config = dict(
    n_layer=8,
    head_dim=64,
    norm_place='pre',
    init='uniform',
    init_std_qkv=0.0234,
    optimizer='muon_variant',
    lr=0.00299,
    lr_head=0.00549,
    final_lr_fraction=0.0,
    doc_mask=True,
    dataset='wikipedia_en',
)
MLP neurons of a small language model. Each row is named by its layer, matrix (down: output weights) and neuron, and shows model dimensions 80-175. Each number is 128 + 24 x the weight over its row's rms, rounded and kept within 0 to 255.
A block is one neuron, or neurons of one layer that tend to fire together. After each block is what it responds to, as a language model described it from the Wikipedia text at the highest values.

L3.down381 [123 129 125 145 152 135 181 118 121 155 142 142 107 105 116  99 108 145 144  88  96 153  97 153 115 139 147  91 108 111 142 102 112 111  92 108 139 127 104 142 116 117 157 140  84 130 118 110 146  94 139 122 149 143 110 109 136 137 164 134 112 140 104 164 112 158 155 136 112 113 111 114  59 156 121 108 105 107 127 147 128 130 148 146 120 141 170 126 110 157  70 138  88 138 148 106]
L3.down645 [106 165  99 135 135 134 124 128 124 181 132 114 182 120 159 136  85 126 127 114 133 124 110 144 102 144 145 127 112 131 111 132 130 179 105 161 126 108 128 149 131 152 100 136 109 148 149 144 141 158 144 102 134  88 113 129 118 155 116 155 152 171 118 107 128  62 109 117 123  88 195 126 114 105  94  89 149 163 118 120 130 122 101 127 160 119 107 158 132 100 146  94 103 136 125 145]
L3.down696 [158 129 137 132 172 110 121 102  96 130 156 125 131  95 119 126 135  98 161 165 134 149 134 139 120 107 137 117 172 115 105 135 118 109 143 145 138 111 129 105  88 156 145 148  81 102 134  98 142 130 136 138 132 141 117 126 125 132 189 109 137 111 159 150 141 166 178 128 135 121 110 166 109 117 113 167 123 115  97 140  91 104 135 155 109 103 122 114  77 102 129 116 134 157  86 114]
L3.down729 [155 217 160 135 146 109 109  81 106 107 128 117  93 133 151 132 164  94 107 162  99 116 161 127  81 125 154 105 134 142 110 146 201 160 118 155 101 123 134 123 139 112 144 143 140 144 156  87 118  56 115 124 118 108 128 116 121 179 174 146 141 163 114 124 132  96 144  96 117 110 150 145 140 117 102 117 126 103 146  98 121  99 138 181 155  93 162 158 127 128 118 120 150 120 181 118]
Responds to: Split comparatives and quantifiers. Word-final pieces completing a word split after its first letter, mostly comparatives and quantifiers such as m-ore, l-ess, m-ost, s-ome; also sentence-initial pieces like Th, T.

L5.down453 [134 136 114 133 136 103 151 187 130 112 120  93 121 107 125 133  98 167 112 102 119 102 135  98 160 116 103 115 148 100 147 109  86 132 130 130 171 158 126 106 117 142 119 150 120 164 139 137 112 113 154 128 174 106 110 162 118  89 121 129  94 154 155 126 130  94 133 143 128 114 160 126 114 116 168 127 122  88 102 100 118 203 112 148 135 130 120 119 148 155 126 149  98 151  95  97]
Responds to: Word-completing suffix pieces. Final subword pieces that complete a split word, strongest in Wikipedia section headings such as Ear-ly life, c-are-er, Ch-art, Hon-our-s.

L4.down55 [128 124 109  64 143 136 125 134 134  98  95 132 160 121  91 158 111  80 129 112 129  89 153 116 131  67 111 121 121  85 145 142 145 119 118 149 146 121  88 120 139 114 134 146 114 153 130 109 126 112  94 131 110 138 109 108  91 129 135  97 153 142 172 118 117 120 145  98 156 119 163 139 142 106 145 129 132 127 163 164 177 145 136  95 136 142  83 134 173 137 106  97  94 143 100  99]
L4.down316 [108  84  83 119 156 122 148 165 135 129 156 131  93 167 197  88 104 128 104 131 112 128 134 143 107 107  99 115 101 120 115 130 113 109 138 130  98 124 139 153 101  90 157 142 103 153 136 131  99 136 109 124  88 152 154 131 107 149 167 116 109 160 153 109 131 130 147 131 158 128 119 138 103 111 162 114 138 146 113 104 138  65 104 104 159 138 108  71 131 126 116  81  96 125 121 146]
L4.down525 [106  94 142 126  73 113 112 142 111 103 136 119 120 124 106 143 138 126 143 128 115 147 137 115 126 119 127 123 109 135 105 152 135 137 131 124 127 134 106 130 143 106 103 151 138 117  95  67 103 135 113 146 139 109 116 132 126 127 119 157 115 161 168 130 161  90 116 162  95 131 136  73 145 172 130 120 131 120 125  95 110 132 111 125  96 124 144 140  95 155 155 141 103 141 166 128]
L4.down649 [132 130 162 124 162 128 114 129 151 174 145 119 121 176 156 104 143 116 152 154 165 127 104 140 115 120  89  98 128 119 149  93 118 167  96 152 153 119 120 148 140 123 103 147 128 135 158 140 102 140 103 141 147 126 153  86 157 161  96 103  81 113 102 106 157 104 133 145 107 137 119 132 113 144 101 141 161 142 141  88 169 146 191 119 130 135  90 119  96 120 167 127 158 124 126  90]
Responds to: Mid-word "ur" fragments. Word-internal pieces, mostly "ur" (feat-ur-es, c-ur-rents, prec-ur-sor), also "ct" in a-ct-ions; occasionally colons in infobox fields.

L5.down307 [147 147 121 127 120 156 142 151  99 134 134 102 193 146 128  87 155 136 119 102  98 105 147 122 112 100  76 118 150 107 132 118 106 164 126 145 140 111 146 131 120 114  69 116  81 141 129 152 145  83 137  96  55 114 145 151 132 168 140 121 157 134 185 127 126  98 137 116 135 129 122 140 131 160 152  76  87 148 155 115  92 167 117 135  99 122 136 137 148 184 139 120 141 157 113 150]
Responds to: Mid-word fragment "at". Word-internal fragments right after a split-off first letter, especially "at" in r-at-ing and r-at-her, also bu-ild-ing, b-et-ween, P-at.

L4.down12 [114  87 149 142 158  80 138 106 115 148 106 159  91 144 120 108 146 120 133 127 131 126 147 112 148  86 111 152 114 154  59 116 118 101 166 114 126  95 129 142 144  90 158 142 107 114 131 148 116 107 129 148 157 132 130 141 125 108 170 114 149 115 158 138  97 133 148 174 116 115 142 147 101 126  95 140 160 135 146 138 136  95 125 140 122 131 144 161 129 133 109 165 143 152 150 128]
L4.down145 [145 100 110 109 133 174 139 126 137 111 112 144  83  82 135 132 156 101 131  92  81 108 135 138 137 122 140 127 114 108 115 125 148 148 115 123 119 151 155 102 152 104 171 133 140  97 154  98 113 140 122 135 124 151 123 158 159 158 113 135 143 172 107 112  79 121 124 128 132 128 143 154 105  96 143 155 107 193 129 130 173 124 138 143 126 152 101 142 116 164  95 166 123 152 129 113]
L4.down388 [167 160  99 118 105 176 164 101 140 104 126 154 138 109 116 123 147 142  93 103 125 103 109 123 121  85 175 122 117 146 107 136  73  82 145 125 115 154 145 142 136  96 159 134  99 130 100 102 136 125 162 149 138 126 127 118 146 110 132 141 158 109 137 139 160 145 114 123  91  97 140 153 154 118 139 144 156 111 115 172 123 114  98 127 146 113 131 182 138 129 113 162 112 110 110 165]
L4.down511 [146 135  97  90 123 137  92 133 146 156 115 129 138 107 146 124 168 185 124 151 138 146 123  92 100 170 158  84 140 128 102  97 122 136 131 172 131  93 107 136  70 144 168 101 116 122 164 118 165 119 160 162 125 137 104 117 120 140 134 183 122 120 137  79 123 133 128 159 130 160 146 134 135 110 109 139 144 135 113 183 116 104 132 102  90 147  80 128 121 139 123 161 129  80 117 157]
Responds to: Mid-word split fragments. Short inner pieces of common words split into several tokens, especially f in be-f-ore and There-f-ore, st in con-st-ruction and in-st-ead.

L5.down549 [ 92 118 104  90 107 118 100 116 152 160 112 121 126 123 158 149  99 131 154 136  98 179  85 136 125  99 156 107 151 129 129 121 171 107 117 154 115  89 106 113  76  97 169 128 123 169 132 167 147 145 159 127 108 125 103 120  84 117 141 122 135 117 139 108 126 120 125 134 150 102 171 153 109 123 129 146 134 105  96 147 170 135 167 121 134  92 104 105  88 113 145 180  91 160 133 134]
Responds to: Mid-word stem fragments. Middle pieces of words split into several tokens, mostly just before an -ate/-ation ending, as in ind·ic·ate, reg·ul·ar, ed·uc·ation, plus Ind·ian.

L5.down703 [191 122 163 152 150 111 128 116 125 172 105 120 129 162 176 112  94 125  87  95 141 128 115 159 121 151 114 153 160 153  74 121 130 122 107 130 147 126 116 119 173  89 149 179 138 172 142 111 151 146 100 142 154 166  87 102 169 137 123  95 115 142 166 111 122 128  99  82 128 113  99 131 149 108 121 151 163 116 103 183 125 123 126 134 120 137 125 132 118 168 115 141 102  89 112 137]
Responds to: Month-name word pieces. Middle word pieces of month names inside dates, such as ct in October, ec in December, ember in November, especially after "on" or "born"; also day digits following "on" and lookalikes like Ontario.

L4.down144 [147 144 156 122 117 132 156  94  96  70 127  91 106 140 169 147 114 134 116 151 163 134 166 145 114 136 109 100  99 166 111 149 117 144 131 123 149 109 136 152 116 131 125 144 120 108 141 110 145 110 158  87 116 136 121 139 148 122  90 125 103 134 120 125 149 165 137 152 141 141 134 138 118 116 156  74 169  91 149 144 107 142 123 160 157 113 136 109 210 127 145  99 109 127 148 103]
L4.down185 [126 157 129  71 148 134 170 120 176 103 112 134 145 168 168 117 178 121  91 113 100 153 108 185 165 111 118 124 122 138 113 111 109 121 109 159  89 180 110 140 119 124 150 127  94 141 113 123  86 117 115 101 131 134 157 114 131 134 132 148 128 138 148 133  90 136 102  93 137  99 125 103 141 160 150 112 203 134 111 137 129  98 170  99 132 136 109 135 164  83 122 133 151 126 141 119]
L4.down320 [153 124 104 154 104 126 138 146 159 126 142 124 125 150 159 112  95 140 139  92 133  94 172 124 142 171 100 133 126 121  97 133 112 114 154 157 156 118 162 132 138 146 133 108 127 143 109  90 108 131 153  97 101 161 121 118 120 116  93 132 121 143 131  63 142 143 158 166 157  98 138 102 153 126 189  93 155 128 132 146 115 114 140 142 127 131 108 131 104 110  79 105 134  91 114 114]
L4.down322 [138  80 132 126 178 122 159 102 136 129  89  85 139 124 107 132 148 139 131 111 150 107  94 146 134 118 125 113 119 113 120 112 128 144 147 146 127 105 107 146 104 139 118 177 108 113  98 151 110 134 159 186 139  97 121  92 159 128 114 138 120 130 116 152 131  74 118 130 148 122 112 125 107 139 157 193 124  92 141 109  88  88 161 147 107 110 163 122 139  92 136 157 133 133 149 118]
Responds to: Mid-word subword pieces. Inner or final word pieces that split a word across several tokens, often endings like ish, t, k: Span-ish, Gree-k, par-ish, vic-t-ory.

L4.down228 [144 109 118 121 132  95 146 126 137 125  92 167 174 121 162 115 127 145 146 164  72 128 112 140 126  91 136 115 149 148 118 133 107 130 129 114 112  80 104 100 162 119 101 134  95 120 129 118  94 121 130 110 105 130 132 149 132 143 131  97 139 160 131 135 100 177 165 124 137 165 138 135 152 168 154 153 120 128  84 115 145  48 160  82 117 118 131 128  91 136 136 167 131 154 106 119]
L4.down406 [135 169 131 126 119 138 103 104 151 129 120 112 147 171 183 127 139 175 139 114 109 114 124 122 132 114 155 128 124  91  99 120 129 141 108 131  99 150 129 133 120 116 151 180 112 127 152 139  85 140 128  95  81  97 142 153  98 133 129  67 137 140 135 137 118 144 127 117 145 107 153 109 147 119 135 136 123 157 147 118 154 145  93 136 170 137 134 101 155 201 111 105 144 169 119 147]
L4.down530 [140 108 150 134 151 143 152 122 115 105 113 130 154 160 158 119 147 149 165 105 133 116 160 157 149 154 172 106 140 113  64  82  79  90 157 133 118 139 146 155 100 164 150 137 121 137 135 122 124 137 139  97 120  99  95 127  91 121 149 127 145 126 120 167 127 135 176 154 131 109  96 154 167  85 140 163 152 115 112 144 129 121 150 129 126 139 149 105 151 113 150 112 143  96 121  90]
L4.down730 [150 103 101 133 120 135 117 113 117 120 142 129 134 164 132 112 173 128 136 114 112 122  97 101 124 103 157 189 155 145 130 126 115 139 105 128 119 151 179 100 106 131 131 182 137 133 131 133 107 140 108 119  95  89 182 158 146 169 122  88 121 143 115 132 124 146 159 132 151 127 107 134 125 153 147  91 153  83 149 127 192 128 112 159 169 151 171 127 103 146 155 149 123 109 128 127]
Responds to: Partitive "of" after quantifiers. Mostly "of" right after quantity words like many, some, each, four, one ("some of which"); weaker on "and"/"or" and mid-word fragments.

L4.down188 [115 141  96 134 128 134 187 142 138 104 120 124 179 143 142 109 138  93 108 143 158 179 102 141 167 137 164  90 118 127 123  72 120 187 116 143 105 126 143 155 120 112 108 136 117 164 122 107  94  98 141  87 139  85 155 146  80 142 166 141 119 109 139 102  98 122 125 168 130 143 144  93 143 108 115 128 119 105  93 108 112 123 137 128 117 156 167 142 125 145 128 109 122 132 153 158]
L4.down267 [145 104 112  98  47 169 168 120 125 126 148  99 107 137 105 123 130 108 144 141  78 111 128 130 104 174 141 107 110 120 113 147 144 138 125 111 106 151 124 168 114 120 169 120  82 129 160 108 122 109 141 143 115 190  89 114  84 138 130 110 120 124 146 108 138 135 121 151 136 146 176 121 165 181 124 171 109 117 123 199 147 114 101 132 100 120 151 101 160 131 156 124 139 139 150 100]
L4.down605 [121 147 158 133 115 159 157  87 125 186 135 138 116 127 169 100 130 100  84  94 105 159 121 167  95 189 129 156 132  92 117  89 144 152 135 131 117  98 151 106 138 105  83 145 135  89 151 121 117  95 103 103 103 110  98 141  98 136  69 123 144 142 151 120 113 111 168 145 127 113 186 148 118 124 115 169 161 139 116 156 139 114 144 154 143 148 158  91 152 114  99 140 135 106 124 139]
L4.down634 [142 149 168 152  92 130 128 148 141 153 137 127 162 105 132 106 179 119 110 139 135 157 163 135 103 134 106  85 156 143 105 120 127 116 127  99 146 156 149 177 134 114 123 127  96 134 139 111 134  78 132 129  99 129  81 139 138 143 119  81 142 103 117 127 129 156 100 148 183 151 165 148 107 130 129 134 127 148 141 107 138 141 158 112 128 107 131  87  59 104 149 126 151 190 156 158]
Responds to: Mid-word fragment completion. Fires on word pieces inside a split common word that finish or carry it on, most strongly the u in da-u-ghter, also Febru-ary, Bure-au, Dres-d-en.

L3.down209 [161 141 102 178 153 130 146 134 134  63 136 115 125  85 124 131 104 134 116 104 102 154 163 160 138  89 147 122 130 135 148 114 139 128 147 158 117 173  83 164 128 129 111 127 111 157 130 110 120 117 105 147  99  94 107 125  83 117 146 124 110 174 149 161 139 128 120 116 150 150 106 123  92 113 104 122 115 107 151 144 176 115 107 154 157 139 129 131 127 109 145 126 132 134 119 125]
L3.down277 [154 122 114 110 126 179 143  79 136 137 129  97 142  99 165 112 190 136  89 128 141 110  92 172 112 148 120 142 111 137 135  98 158 139  90 119 134 130 149 147 156 119 134 125  98 132  97 136 114 146 130 111 108 106 124 118 140 151 125 111 138 114  92 140 148 159 130 152 143 127 100 101 108 135 114 185 172 145 143 158 148 110 173 160 141 124 126 119 138 163 111 130 122  81 119 135]
L3.down433 [151 114 106 141 135 105 150 154 116 122  68 138 141  93  91 116  84  79 130 118 116 155 166 158 141 114 102 108 140 129 106 150 154 121 157 185 134 129 145 126  68 124  75 111 139  91 130 151 116 113  96 164 113 144 137 104 124 109 152 146 144 149 188 134 169 141 137 152 101 153 130 134 104 168 120 138 120 113 102 118 104 151  85 134 130  98 111 134 104 162 162 147 162 107 105 148]
L3.down476 [117 131 118 106 163 141  59 162 135 128 125 136 146 111  78  79 150 123 124 142 145 137 135 148 162 129 111 147 111 136  77 109 132 120 118 137 117 122 127 104 155 146 140 155 101  98 126 122 136 116 110 146  94 103  77 106 106 142 123 135 109 153 144 122 154 147 128 170 123 180 148 150 109 117 125 106 151 171 123  96 127 147 132 100 130 149 107 141  96 128 165 141 118 134 158 108]
Responds to: Mid-word month fragments. Word-internal pieces inside split words, mostly month names in dates such as O-ct-ober, F-eb-ruary, A-pr-il, also fe-at-ure.

L3.down57 [129  79 148 178 143 107 127 136 136 156 143  92  80 150 144 141 117 116  96 139 164 125  99 149 172 110 147 141 112 124 150 122 123  92 151 115  97 131 149 153 110  69 161 158 124 136  98 134 157 161 136 112 124 154 101 149 144 151 101 124  73 127 118 148 126 127 118 101 151 142 104 114 138 125 137 134 103 144 113 109  67 121 153 187 137 150 125 134  71 127  91 139 147 124 127 122]
L3.down625 [130 134 155 173  60 133  74 138 142 121 111 107 124 146 146 127 128 146 104 122 151 149 166 113 139 144 123  54 128 124 123 139 106  99 114  91 124 140 131 128 139 144  86 123 143  85  98 147 144 126 104 151 154 121 102  98 131 151 119 141 153 146 120 100  85 115 126  80 109 167 144 124 136 114 132 141  64  87 150 178 123 131 156 129 153 120 129 123 151 168 190 150 130 128 116 133]
L3.down637 [105 111 117 149 141 140 150 138  97 146 120 104 108 147 112 125  80 117 141 184 131 154 130 110 100 154 115 115 124 114 119 103 119 105 138 112 136 133 109 185 116 128 105 124 101 119  77 162 148 101  92  95 132 138 123 101 137 154 131 122 154 119  79  96 125 115 114 146 156 150 173 136 164 138 126 131  96 105 128 157 109 135 135 128 129 106 127 133  96 143 166 105 137 145 120 154]
L3.down746 [ 93 139 137 162 138 123 126 116 134 156 122 158  81 130 109 112 123 146 146 135  92  79  78 166  99 116 141 132 126 121 128 150  80 178 131  98 125  95 119 106 131 127 151 110 115 157 102 124 155 111 114 148  92 152 112 124 162 134 129 132 151 172 148  90 136 179 107  77 160 158 102 145 118 133 123 146  57 169 151 161 126 143 138 102 159 141  97 108  87 120 162 137 119 140 134 145]
Responds to: Mid-word vowel fragments. Short word-piece fragments, mostly a lone "u", split out mid-word, as in da-u-ghter, ta-u-ght, ca-u-ght, a-u-thority, ca-f-é.

L5.down464 [107 136 127 142 164 116 164  99 144  99  70  97 136 105 138 133 120 112 113  93 154 148 107 133 126 122 153 148  89 148 125 129 115 150 142 100 148 126 114 120  98 138 125 113 145 118 105 150 154 160 144  89 113  99  99 150 186 189  80 154 108 143 106 150 107 144 153 145 117 147 133 133  84 129 129 138 107 160 156  79 170 101 117 123 144 108 143 152 116 125 151  98  94 132 127 139]
Responds to: Mid-word fragments. Word-internal pieces just after a word's first fragment, strongest on the a in bec-a-use, also Stockh-ol-m, neigh-b-orhood, There-f-ore.

L3.down115 [103 155 111 107 113 106 109 135 106 100 155 118 147 102 135 130 138  94 120 143 109 149 174 140 153  97 158 106 118 103  97 154 138 110 107 145 153 125 164 145 138 116 126 107 113 133 157 118  90 103  97 121 110 111 108 177 103 150 162  94  95 134 105  89 134 171 158 149 106 109 109 173 133 145 106 173 129 117 130  99 177 110 136 162 147  92 148 156  93 147 126 120 134 150 180  81]
L3.down193 [105 151 134 120 147 116 131 145 123 124 138 136 110 158 104 109 156 110 151 144 115 100 144 126 117  79 106  91 146 124  77 166 101 140  72 115 142 137 142 132 131 123 142  91  90 137 121 188  86  99 130 104 162 136 133 144 135 139 160 159 114  94 136 138 100 105 177 168 138 104 129 160 118 108 134 148 112 132 104  94 150 131 155 157 184 109 117  88 138 129 114 125 115 114 101 118]
L3.down239 [116 123  80 108 166 157  82 119 117 125 124 119 124 113 111 114 150 161 146 162 117  91 148 130 121 140 126 129 114 109  97 154 171 149 130 149 103  89  95 109  87  83 138 130 116 117 146 130 118 156 108  95 107 108 144 102 114 159 167 124 115  74 110 139 122 134 156 132 117 126 122 128 134 141 113 101 110 122 103 126 167 116 146 125 105 182 143 124 182 165  91 140 121 169 101 132]
L3.down588 [181 101 153 118 169 109 109 125 131 130 145 116 152  91 172 152 125 117  93 126 106  99 111  95  69 144 141 144 150 105  94 143 157 135 122 143 156  92  88 172  76 158 110 162  84 118 151 152 140 121 127 119 116 122 140 106 102 137 140 130 132 142 134 125 105 162  86 122 126 139  73 140 118 120 106 137 135 154 134 131  71 133 102 116 150 110 146 153 138 158 166 114 132 163 140 130]
Responds to: Mid-word root fragments. Word-piece tokens inside a longer word that complete its root, especially "ct" in a-ct-ivity/act/actor, plus ic, port, up (Republ-ic, re-port-s, C-up).

L5.down412 [151 115 129  79 131 148 129 148 115 170 135 140  72 163 120 130 120 152 129 143 111 109 111 144 110 108 126 110 176 124 139 136 192 116 115 108 136 148 122 174 150 122 166 157 136 137 138 107 103 146 120 163 123 139 112 171  97 132  84 142 113 170 140 145 109 127 135 103 145 112 139 129 167 144 146 136 120  82 111 117 163 126 136 145 104 137  87 105 128  89 188  90 164 176 109 132]
Responds to: Mid-word fragments before suffixes. Short word-piece fragments inside longer words, just before a suffix piece, such as the ur in features, treasurer, the if in classification.

L4.down198 [126 121 103 119 144 140 133 148 155 174 145 110 122  97 105 113  86 138 135  99 121 129 125 109 159 121 123 139 139 136 103 165 143  89 109 143 148 114 112 113 165 157 122  97 125 156 118 157 163 104 146 108 173 116  68 123 123 146  76 125 126 118 104 133 140 107 143  85 120 140 182 139 117 103 132  98 122 116 162 136 123 163  98 174 123 111  98 124 139 139 125 132 164 117 128 124]
L4.down497 [117 135 163 146 170 103 130 140 147  79 165 156 107 123 101 109 143 154 131  97  79 162 128 131  94 132  93 148 136  97 155  96 107 112 104 134 154 146 139 101 160 103 108 112 165 157 111 130 147 109 151 127 119  88 125 165 125 156 162 165 138 187  87 147 147 117  92 118 153 125 125 165 122 149 152 123  84 116 140 108 141 157 131 139 141  98 133 135 152 149 173  64 111 131 130 142]
L4.down562 [ 70 138 141 188 140  79 126 105 167  93  51 101 140 132 117 108 144  84 147 150 155 110 153 121 109 158 145 177 139 136 142 128 146 138 107 136 144 127  97 126 146 135  88 130 105 108 121 109  93 153 138 103 125 100 159 111 137 106  98 133 126 155 122 143 126 133 131 157 117 119 112 142 115 142 140 131 145 133 113 164 118 105  53 120  98 113 131 107 104 121 114 139 121 103 127 122]
L4.down616 [141 128 144 148 115 130 186 133 131 118 121 157 210 137 106 129 100 108 119 161 134 134 136 110 145 156 115 171  98 142 166 122  80 142 105 133 112 118 138 115 137  86 142 139 142 151 179 105 110 101 130 138 122 105 138 157 104  92 156 154 140 151 106 138  84 113  97 132 118 147 115 101  92 123 133 130 158 146  99  85 150 160 142 137 174 158 124 132 108 147 110 120 142 102 116 147]
Responds to: Word completion in headings. Subword pieces that complete a split word, mostly in infobox, table or section headers, such as Person-al details, Mass-ach-usetts, Filmograph-y, Rep-ort.

L3.down54 [135 119 151 104 108 101 133 116 125 101 151 140 141 134 128  98 133 105 109 130 141 120 130 110 129 128 146 122 144 134 113 163 167 150 143 166 136 102 114 157 119 146 154 125  75 153 126  98 144 158 103 138 137  96 106 111 101 127 160 159 140 122 119 136 121 112 111 148  72 136 143  97 145 139 153 150 152 135 142 165 154 137 139  90 112 144  91 130 134  86  76 112 120 120  84 122]
L3.down142 [146 124 151 110 164 157 198 131 155 115 112 140 118  89 154 142 109 124 137  95 129 149  94 117  98 158  90 141 166  95 136 138 154 112 156 106 161  78 128  92 115 129 116 142  89  94 124 116 122 106 131  87 156 162 139 132 105 129 102 149 120 147 138 120 111 126 154 135 115 133 126 143 130 120 163 162 149 110 107 137 138  97 154 113 130 124 139  61 152  91 121 116 140 183 168 104]
L3.down457 [151 150 131 138 130 147 121 134  91 133 121 139 121 153 120 134 105 137 111 118 167 201 166 152 126  93 137  94 129 134 124 100 126 145 134 116 102 118 147 115 119 166 146 208 139 155  90 120 165 116 114 115 158 114 171 118 103 105 154 193  98  88 153 128 110 133 125 170 102 117 150 117  82  80 114 147 125 123 114 181 164 109 154 109 108 143 135 111  74 131 102 121 127  88 152 125]
L3.down515 [109 150 186 114 149 119 103 100 188  90 137 103 127 146 138 101 158  87 140 148 143 138 135 119  85 152 125 136 112 134 148 147  75  97 162 154 158 119 123 151 115 142 124 101 118 129  92 105 134 122 134  92  98 102 131 158 106  91 138 155 134  94  97 173 135 121 102 147  99 120 116 151 125 114 160 111  99 120 145 130  81 163 137 136 131  78 128 122 162 131 141 159 182 114 172 149]
Responds to: Mid-word pieces of predictable words. Inner word pieces of common long words split into tokens (de-vel-opment, prod-u-ction, dist-ric-t, des-ign), and "of" inside set names like "National Register of".